MLP neurons of a small language model. Each row is named by its layer, matrix (gate and up: input weights) and neuron, and shows model dimensions 0-63. Each number is 50 + 10 x the weight over its row's rms, rounded and kept within 0 to 99. A neuron's up and down rows have the sign that makes its largest values positive.
After each neuron's rows, "fires after" lists the tokens most often just before its 100 highest values on Wikipedia text that the model never trained on.

L2.gate305:51 70 38 54 31 47 34 34 50 41 59 50 44 45 57 46 54 17 52 46 50 52 45 47 43 58 53 40 43 41 48 40 58 51 60 46 45 60 49 50 58 56 56 45 54 38 54 26 63 35 57 65 44 37 50 50 41 64 41 59 70 42 63 45
L2.up305:51 64 56 54 46 59 52 28 50 34 62 52 60 49 45 51 50 36 58 55 54 53 38 57 50 59 62 60 52 44 32 53 55 58 46 37 49 75 44 43 52 60 44 52 48 59 65 47 49 36 48 59 37 42 61 34 54 68 62 52 68 64 47 63
fires after: "2", "1", "0", "4"

L6.gate259:60 42 41 46 59 42 52 48 54 55 47 50 44 45 50 64 58 41 48 48 49 55 70 42 52 67 61 29 43 53 57 74 48 41 45 51 34 59 49 53 55 52 44 34 54 45 48 46 62 34 57 70 50 41 32 31 42 42 39 54 57 43 62 39
L6.up259:56 47 47 50 50 41 48 48 52 50 65 48 47 40 44 57 56 57 42 42 65 58 42 39 64 61 56 41 49 29 46 44 58 56 46 49 32 38 20 44 53 65 39 45 54 50 41 55 69 44 51 48 63 59 69 41 45 57 48 58 58 43 62 58
fires after: ".", "1", "2", "–", "4", "3"

L3.gate374:53 22 45 44 44 42 56 55 58 51 44 42 59 47 54 42 55 42 35 49 52 51 72 43 51 63 41 50 63 55 43 43 52 53 37 64 54 55 54 38 60 58 63 53 57 20 47 61 41 45 48 65 46 54 38 41 38 49 39 60 51 56 50 44
L3.up374:63 50 56 55 52 50 64 48 36 64 78 50 36 43 55 57 58 43 21 56 57 53 30 40 56 46 48 57 57 44 56 46 58 48 45 58 46 55 52 54 47 46 64 40 60 39 54 53 56 47 49 44 42 57 51 52 36 35 44 44 49 35 58 39
fires after: "2", " |", " ", "4", "5", "1"

L7.gate457:34 42 54 57 50 55 46 43 48 44 32 56 61 45 57 55 44 63 45 27 66 50 62 51 53 68 46 37 44 65 66 39 46 59 56 45 55 69 56 45 63 38 58 57 63 38 50 33 62 38 47 46 46 63 47 43 53 64 54 59 51 38 46 37
L7.up457:26 58 76 45 46 44 51 60 55 48 33 51 40 70 61 49 63 43 42 41 61 54 45 39 50 63 59 63 61 38 53 58 56 34 43 41 43 63 50 42 61 47 45 56 51 60 64 42 52 55 24 52 51 50 46 50 49 32 35 51 46 36 62 71
fires after: " in", "In", "born", " In", " University"

L2.gate182:43 56 45 40 72 34 41 45 64 34 27 48 59 55 53 49 57 53 49 52 46 48 60 66 51 64 51 41 44 27 58 44 52 43 52 41 44 53 28 49 39 50 45 33 43 47 50 60 53 35 48 69 47 36 40 69 59 47 63 53 58 51 51 46
L2.up182:43 53 55 38 64 39 47 58 47 43 56 28 46 51 45 32 47 55 51 45 59 57 53 46 54 50 48 42 55 50 46 53 44 67 56 33 60 58 40 46 47 67 37 48 68 52 61 55 58 38 73 55 59 49 57 56 45 56 64 34 65 53 43 22
fires after: "2", "1", "+", ")", "6"

L2.gate627:56 66 52 58 53 57 36 39 42 25 57 61 45 52 49 58 29 51 58 29 39 53 34 48 59 43 50 54 72 52 47 45 62 55 53 39 42 58 51 53 65 49 47 37 52 61 64 46 52 60 35 45 43 53 59 41 43 66 41 44 45 36 48 44
L2.up627:35 61 50 45 31 50 70 38 71 51 63 40 53 55 49 36 44 58 35 41 44 59 64 47 41 44 58 59 43 59 51 42 45 53 60 55 68 61 50 61 53 41 68 51 71 40 65 50 38 39 44 58 31 48 47 48 52 54 56 38 43 60 62 53
fires after: ",", " |", " (", " the", ";"

L7.gate504:48 40 61 44 31 50 43 33 50 50 42 62 59 58 53 55 47 47 62 41 36 62 58 42 42 42 56 55 37 59 62 54 51 65 49 39 46 62 49 67 66 50 50 41 55 40 54 44 37 36 59 64 61 42 70 53 68 62 45 73 54 39 45 49
L7.up504:40 39 65 53 68 59 48 45 42 60 56 58 51 41 43 51 55 54 55 52 50 52 39 44 51 71 56 68 55 36 55 40 48 61 58 54 41 42 53 47 58 53 32 62 55 60 58 35 37 45 41 75 60 46 44 45 45 34 42 42 57 47 51 54
fires after: " |\n", " |", " in", "In"

L2.gate296:45 59 46 51 63 48 52 35 70 39 61 59 64 67 52 56 48 49 48 59 43 40 50 59 56 65 59 48 64 56 56 41 62 53 65 44 48 45 25 44 38 40 57 48 52 52 59 60 61 48 35 69 49 48 69 54 37 46 47 65 60 50 47 56
L2.up296:56 35 56 63 34 65 58 34 68 52 55 50 41 58 43 49 38 42 42 38 54 49 45 51 41 59 54 41 46 47 35 61 53 42 34 44 41 40 41 39 47 70 60 48 35 46 32 57 46 45 65 73 45 42 45 47 53 41 47 22 50 44 64 56
fires after: "-", " |", " of", " and", " |\n", ","

L6.gate189:45 55 64 52 40 59 61 74 64 35 43 53 51 38 83 54 35 59 59 34 61 47 51 47 41 52 59 56 40 46 46 59 41 45 44 32 64 46 51 51 58 36 47 58 56 29 49 52 58 24 54 51 50 37 33 62 64 45 58 48 54 52 55 38
L6.up189:66 60 53 59 49 59 49 57 55 52 66 52 34 64 44 58 67 55 55 46 63 61 56 52 57 50 42 51 41 47 42 37 68 48 28 43 58 42 32 38 52 60 44 55 62 54 49 42 69 45 39 47 44 39 57 36 33 61 49 71 40 58 48 40
fires after: "0", "4", "6", "3", "8", "9"

L6.gate97:55 60 46 66 48 60 55 39 56 48 44 58 36 57 62 52 38 38 55 51 40 60 56 31 47 53 62 56 56 56 39 50 44 59 59 37 41 35 37 46 59 57 50 51 54 58 56 39 48 62 61 72 44 44 64 38 47 67 52 48 57 48 58 59
L6.up97:49 39 58 60 53 44 51 53 60 50 49 67 39 42 47 61 54 64 28 44 47 54 46 60 54 39 55 43 54 51 29 53 49 59 56 47 51 51 25 59 47 41 31 53 49 42 35 56 40 29 47 61 42 54 55 45 68 54 48 37 36 40 41 54
fires after: " |", " \"", " (", ",", ".\n\n", " •"